config.yaml
n_layer: 12
d_model: 384
n_head: 3
n_kv_head: 3
head_dim: 128
d_mlp: 1536
vocab_size: 4096
activation: "gelu"
norm: "layernorm"
norm_place: "pre"
norm_eps: 1e-05
positions: "rope"
rope_base: 1960.0
rope_fraction: 0.25
qk_norm: false
attn_scale: 0.0884
bias: "all"
tie_embeddings: false
parallel_block: true
init: "uniform"
init_std_qkv: 0.0198
init_std_o: 0.0198
init_std_up: 0.0198
init_std_down: 0.0
optimizer: "muon_variant"
lr: 0.0161
lr_mult_o: 4.0
lr_mult_down: 1.5
beta1: 0.95
lr_head: 0.00641
grad_clip: 2.0
warmup_steps: 200
schedule: "wsd"
decay_fraction: 0.731
decay_shape: "pow"
final_lr_fraction: 0.0
batch_tokens: 65536
seq_len: 512
doc_mask: false
train_tokens: 397700000
steps: 6069
dataset: "wikipedia_en"
MLP neurons of a small language model. Each row is named by its layer, matrix (up: input weights) and neuron, and shows model dimensions 256-383. Each number is 128 + 32 x the weight over its row's rms, rounded and kept within 0 to 255. Numbers have three digits each.
Before each neuron's rows, "fires after" lists the tokens most often just before its 100 highest values on Wikipedia text that the model never trained on.

fires after: "\n", " such", " well", " rather"
L2.up1059:131136127182136121167140156144153098104093100158127078084152110104122098134180128064118148168148099135118130097140120108131113159123116187108131111152111130131145118117146144146125124119099073179110108143153133131091097081126097154134136118111127186171148159113116128108137097143198175183111107066141137071096120116114148146105127091188110109112115094127154149073158193091113137117076

fires after: "\n", " (", " rel", " \"", "i-"
L3.up809:147156122124169104104105136112091129137174166111199142158166146101084151171122078153138136124119149112112093170112150131146135068110110158171109131156117164135132170113110115109136101081175111177095114136084176105181172081108164097101053133089107068107112143077154129113114100107113107145159135151121131202146178111116097123188176118153103183165195114133183142090114113149088102103102

fires after: " O", " G", "F", "u", " f", "im"
L3.up431:097102163133121206125124190155168149176136095124119085156156133121061107141107174084117134158139149102140124140165136194141100157126087116177129102151146127166107144094172103075134174126054110099113125149179131145150125125128132165121120115028110122146142082128124161103078181149147152097150126110154175175121110067091186108091205117185154130118173128104090153120120149116180146186117

fires after: "+", ".3", ".1", ".8", ".2", ".6"
L3.up601:161159127088106161127064116122149133093088098067102137044170160157074115175112118094121102155136149148109181083131143129173170162151077108079114085089109069100126155152153176158128132180159066112089158131095138136135131121157099179109119141097096135110141173117160105170162141183137145114157155108075070175123112117129156127149127142136147127098170134092091127117162152130172144147145

fires after: " C", " Cro", " Sl", " Pol", "r", "ys"
L6.up1411:125056112058121138198164123115088181189083119127077085147164124107134106132155088149157084210128144126155049200139116094101142139120175156139168156166123172100088118142098116141113108142106111117126127121163133119134156185103109155120078135110071086133140164203082129168114156120129121135124115072128117118107177140122141091122169139150141179131091150147147157120118059147181121090166

fires after: " w", " t", " consid", " g", " long", " W"
L3.up692:118182172199057108157112137109110133124185130148113119156146116130085169120131150143103160143095118186103178142170107080077124128119099147165101176173136127134112097123168127113145155140167076188099142082197136113145111166122136077172089212184186116150128144135147148157142209168102093132180157126115166163164081168126163134117091134182072142109128083138084116151108132108097130128138

fires after: " T", "et", "eat", " F", " f"
L6.up1490:110145142126134115087094149113095154149118183106127144182141149144104129201089108105136087113121113177078077163147112103107178164145090131115155137144122170079145136203141117120128174079117118150151056127145141127097124098117075149147177110118172152122121176122143055172110189091110139118133198110106119103173133041163115101138150169116147109108172136138140074063069115134142120102116

fires after: " the", " a", " wh", " Scott"
L3.up310:104127141163193094135159050147116119152148188101125164129129110139133143187074089156118113125161078125151060132134203073152109132098109144209084106155152218126104086156123096128109106172198089084154148176128111158149066124087123160053142162143129066188125101114212132195130132143149152068129091041128147082105179118130174117133131101147160126094101136134081129148150094117162100171082

fires after: "\n", " such", "field", "ax"
L3.up797:167125091065130122122104126124139103102135122128102132112100125126121090109175094145096137045144106116097162114112097151096144083117093093072109102121139135188111132125126155099119120105128142165169185110171134082124113049122146189131143070135169142141135133096091114171116164114090133214140158100161135132097127069081112125127064102120134113147056130127114159124119129154100136058052

fires after: "uk", " Sh", "-", " W", "ak"
L3.up902:127100153129174160095128176143079131116144180145069097075158078138181147204093108088090105121111107102133130050151131137125145170168124103103070074142112142115123146110129147140161159151137128170132124101118152165163141145158166094175161133090114123114073117078158142123071136103094084130139129122129128203157164118149130143137119140084156084117070120142129139160066097116174090200076

fires after: " E", " H", " Th", " (", " th", " Y"
L3.up340:150110136122076106155145135093200080167184147234082195149098179112094101181067167124112077122119114221167109146107148087149149116107115162100197081095121145135120153119179081151128096147134108112134138114176129170165138115114154145168063162147160162212142169094108119169131135066143103097163127146166162105093138150104113139098134123115138108088134139094101060132163124155190102186116

fires after: " d", "°", " g", " G", " FI", "S"
L3.up1100:143155124154152058144162093163094100100142134174097105121142115134165108101093142137099198126117113092176159115145133129168130051107168058139087104163156128056099123109203158151191106173141118087218125149105098121114089087107178131138131171107154093086153137148140165144156137096087185129141116125169125180128089150143132110162164146079122132160155129131142112073108125110094091091123

fires after: "-", " foc", " (", "i-", " \""
L3.up507:130107101131142147134133121111126134120134149107127169119135193136142163138118146023146166171162113105172118152144133126180107179094098160122136086087073138171137062117114140100099113114140150103092163090126204142125116119132114080116090028168104114112116158108178131140115144110119122149164151112118118158082182136061097143113151160097116161126134110090021106122132142167122154128147

fires after: "o", " Be", " D"
L6.up245:096127118060104137189168114098129142166101163167101153027102129119120160122137139154149125134150178111112150157090119127173156098189129133138112123132157151114120217117181115127146150105102158161155133141126128102111217166101161142146072131144077082131089102125133154087105098108135114120137148059198141159133087070160118122091178160149150145122131141107127075180112192194128107100110

fires after: "\n", " (S"
L2.up1394:104148061174127160100141160149142100128064158086151174149153133175173051108112116103128130151155109181147159146140093113100120141118134143146133081124153156113144158129151103191140066054089125152110168099161093104099061118123054151154124149123109049147148128112109132103116060144130124120152137181086142132111131176150141155151142114165128095165128140103111137113175060151069116226079

fires after: "-", " n", " r", " Reg"
L2.up1402:150120141169112117076156171147148138146113129100097157096089068131175070141128112146147123138141141082094163127148112118076114143173108184132132082087143129147130044167093115115118154192173127072136134149097108131149094114138113102144088164104095170145124141153142180134148095145171129135120111111165143165088133162143105125172122038098145150138154153127122143122109152191113126090139

fires after: " c", " m", " a", " C", "-c"
L6.up820:146105163153120170101089089175119154121177126097120152121100095152143072196121142104116147128108139152089095165167136145168142131089158178172147142080188156168132137167144147136147117176086135134144036126144101120142112158099171138117110141094164122110167135067061093117221087083127103187148115170085126119161060146163129168157111166174081128090172115080133102091098159139077123133097

fires after: "\n", " al", "}", "c", "f"
L2.up114:159081069100093150161074099110115144150098141126125164174187158107097076165143101150104113123139154131128108140156149183137136084112153110050128132107102119141090152114081145072079137084125124155206093184130096060179115149142119148091144128116151153183168137156160131184107108143116186153174148103108078121159129096095159108096124152133160094149155122128140119185136083106164163174130

fires after: "h", " one", " H", "st", "r", "ah"
L6.up616:135159154132129123097141113217157160160112129079115153144142174138087099138061135078124081147074084138173095130128172149074136139081125153146143039159104102202136152121105141147113091144121129123102112128115099114115056132124159157113159128111150126160141129135160130128162164158113086132137115119100125132133107130091170157114118138137125073079106086186122182157127171145138176152126

fires after: " s", " S", "s", "'", " w", " l"
L6.up72:094110106202032092118114115090115144153154150218084150171174140146142105126121142123163146159108140158132111089155088140147055072139100100146145141123115149145142132114114135080102172185128146095085097096177103159108144161173083146092086144116145166146152146092185167103132134180167170132119097132177152150094120126142157166113084127157121118098081031161139113060134178134141105167191

fires after: "\n", " an"
L2.up1487:165137097088105094135110115170142122129088191131103132093085092095177093172117130153144146144164216152120137164058145107132131146175116122119149157095151088165106156133115153170111161057107101106076154117103143109078139084176158122141186128130164107204117175164074181105140120161125105090076137174167120141133102144158126104123104095123100157151146119111073148111109107080135142077135

fires after: " was", " were", " is", " are", " has", " did"
L2.up417:124137115066142133175198116111110119120168104174121174142204177123126034075132130148144113133103186051132117068096167153109154209115098103119137127090111085124109130148082143095162176136032116132078110153135143122120107158151124111177135149131129104176154154116151107144133106122153123152159164145189138130105089131109181119129146153133155118090139152125077125152115126046079154161116

fires after: "%", " l", "ric", " n", " ", "s"
L3.up703:149124109180145132099182153133143129146135150178122109128113158084107136116136104132110146115191062126170124139093133135137120118121135073084095121089122078180147138163078142140118171145144150133063163075099167123153101130150133118102121146093158222135168138150131155165116122094163130133131144164084160138090135102191168145128076112109107153147158125101077141149151120089088047113087

fires after: " f", "ra", " 3", "es", "a", " F"
L6.up1432:138154109086155171149082141152063147076100109062167119113102149095153152196150113138192067092085149151099086119093170152120121154124140133088125133079156125083156162123074120071109147132127084155128097111127060147144090061084109149175097126203109167132157159117167115114126138134151074124140088146133153122133099190142149126098097096183152129115077126145134142078081088138158163136135

fires after: " prov", " well", " wh", " achie", " followed", " led"
L3.up1014:094076167134066128149174107121087132133088182118198070165102107126122105149089150089164134144152111111120120136153164134122066132124141103167145129058124110075179161166136121096135084131142131111133141084109092074129108085076083130138105122152093178114122181034096117078135139134177146175154139098131165169135108107151081110176138088153157092169147164118175071111076112126112139173101

fires after: "-", " C", " c", "C", "-C"
L6.up750:137093135201175120151177113174137117100110154179118100127142097133164160123118138134198140154105147121122168114098163150089153114126156112119086129124147158177083150065104159146171169146120131142134079124071170146123084095131166187082101162117144092088130146154163139129166104109096126169119182115179196101153046115135153110142227159134116078108162101144111074138114068126114145112122

fires after: " f", " p", " dra", " s", " mar", " l"
L3.up668:150162166130084156133147105169178156116134146228170206095217098120138145126091107096171164145126130117141140089086103158032144131177124109096086124113116101157128136139077156141190184107126112127116141134053077111155136101087059090056128125135138144162141119074142134080180112129097086153081122164110101183168088183105125132112106167071137130078087158112177121126092139165135137080171

fires after: " was", " be", " were", " been", " is", " init"
L2.up1321:139118073112158078128176078079114150146072160160117090035135141138142168144116120096145161157200127151118075127101159106107105084134098162104134115093138108115118131122109146154085130153088135185116164105070129117087084166175131067132164137156153123181145150148119034129134085160116144150115142148176152128089196119075128160082126139124139131175096109103105093152138095091113095141119

fires after: "+", " 7", " 9", " 8", " ("
L3.up1228:086091125154124119112122118135129126056129116129067128102119162088157076127170158163168139077133111174090217151167160184159090087157097092114088112099108134176129148143170099102128155169166119129130124125068150121177115139097148133105177125125093108164066153129097140111122126107110056103141133064103114159115174125121162192155128108136163105135113095105094184131125129164157147165075

fires after: " one", " ", " 6", " O", "%", " se"
L3.up1500:118137102143148066115126170134181119116200173113147143173110185149119110084116146123090085081168092197084191131048110111152095086111099111124125116141092111085137084124161150144160116178183156188116043126097131182125107129108138150143156115109105136130153151085112119098128134061110094176182181138163145126142115133123149184139106134145131138128096086105111103106164175122146146135064

fires after: " |", "|", " S", "F", "/", " W"
L3.up1175:162096122134081058122144124157188139130139199109101127151166100095112134192109130110155201080147102158115139157125174116215164155210061099130165090100096150183129110131095124151172046154128126143100136121131143130154114086175178118075168177133158117107070164157165147181148069151145161115142126107124105095216138114090044170152102125133184176059123121167157164137123122109158085157142

fires after: " R", " L", " T", "The", " the"
L7.up22:160147125109109153112167105102109162135107152147068166149126135072134118094148128123125116129125142142142138090179108112143126178155155136151170166165138115099137116212067169159157066119177132125121174127096136154157110089131122133142127159138136133097127095136166224132118133169106159141109132093146135112134149146123142108083105097140087110116162172143170136115102148110150111120142

fires after: " wh", " L", "E", " Th", " E", " a"
L3.up772:157109165132133163190103129166129142169075067116087137113115159146095163096109077130075138135172074132150128131101149140133132109102159058108098102111170145115140150153101122186136134140174074082113128116096100096170181130175182115093152140185125110199121122173145188150147184144161111137166128089098160155122175096093135091160075157106131062128132133166143114055169173138210120142110

fires after: " G", "on", " Q", " D", " O"
L2.up733:169126113141103090159124136108165114113150088155155115122130165113098088144072172132108155078157122159160155106131097080157107105133133110157105126130148112113073129057138068100169146125105093174121075123141161094099116151160082108172093111086159162121116145152142194111162143115109146117159192146129157146127170081150177153113158083155127060145095106191099039142116175136118175127124

fires after: "-", " c", "\n", " E", "-c"
L6.up218:103145117142078133179137080160123086171104145111151117119136098108186161128124164116121191129129103151159153100122122146181137121151157103142142118186118106156108139107159122143078102114097142108138126099078124127116109112105175133163164140085126199129106144129113124067191087137165109135156113127156107131194144148124133092115172081090173050062155088147163160156118108025082134079105

fires after: " g", " sp", " G", " b", "G"
L3.up178:113149123139125107129130087166078103117146129121138141151102136119166136129134162051159140093089120160151099134065076090091164118133139132172072085165172127117095079150109122089122105161177124123141133182104056105075134108123145147128127089062101131162169154134135089178174098151131102130102140179106124106146150174182190130201132183139114124133173124080075061126138149160147104123173

fires after: " |", " 6", " Ste", " 8", " def", " 7"
L3.up867:100146101096153104097148108125137109159136159176072151137117135133124071156062133143152188116099136143159168119170096110110147157128106113143158076142125101119114108140120135152110107157136154178130126078146111161092173081100120133037196124143182122120092162150160179143090119192116130121106158088119131129124151123101162178113112174081126048175120122108132201161115096172116152076178

fires after: "\n", " E", " al", "S"
L6.up1521:147136169122078090177162143082144153185126125136132112205139156130064107213115103116161146184090149118121171113152102172097148071081151156140075134097137099116134102122161116159107102145115120086195060105133104143083146136178083146108146112123180174152118196098133112173155082129143154109147150086111127170169208115089111107165106105139175126147126174122142116130122131108066097156163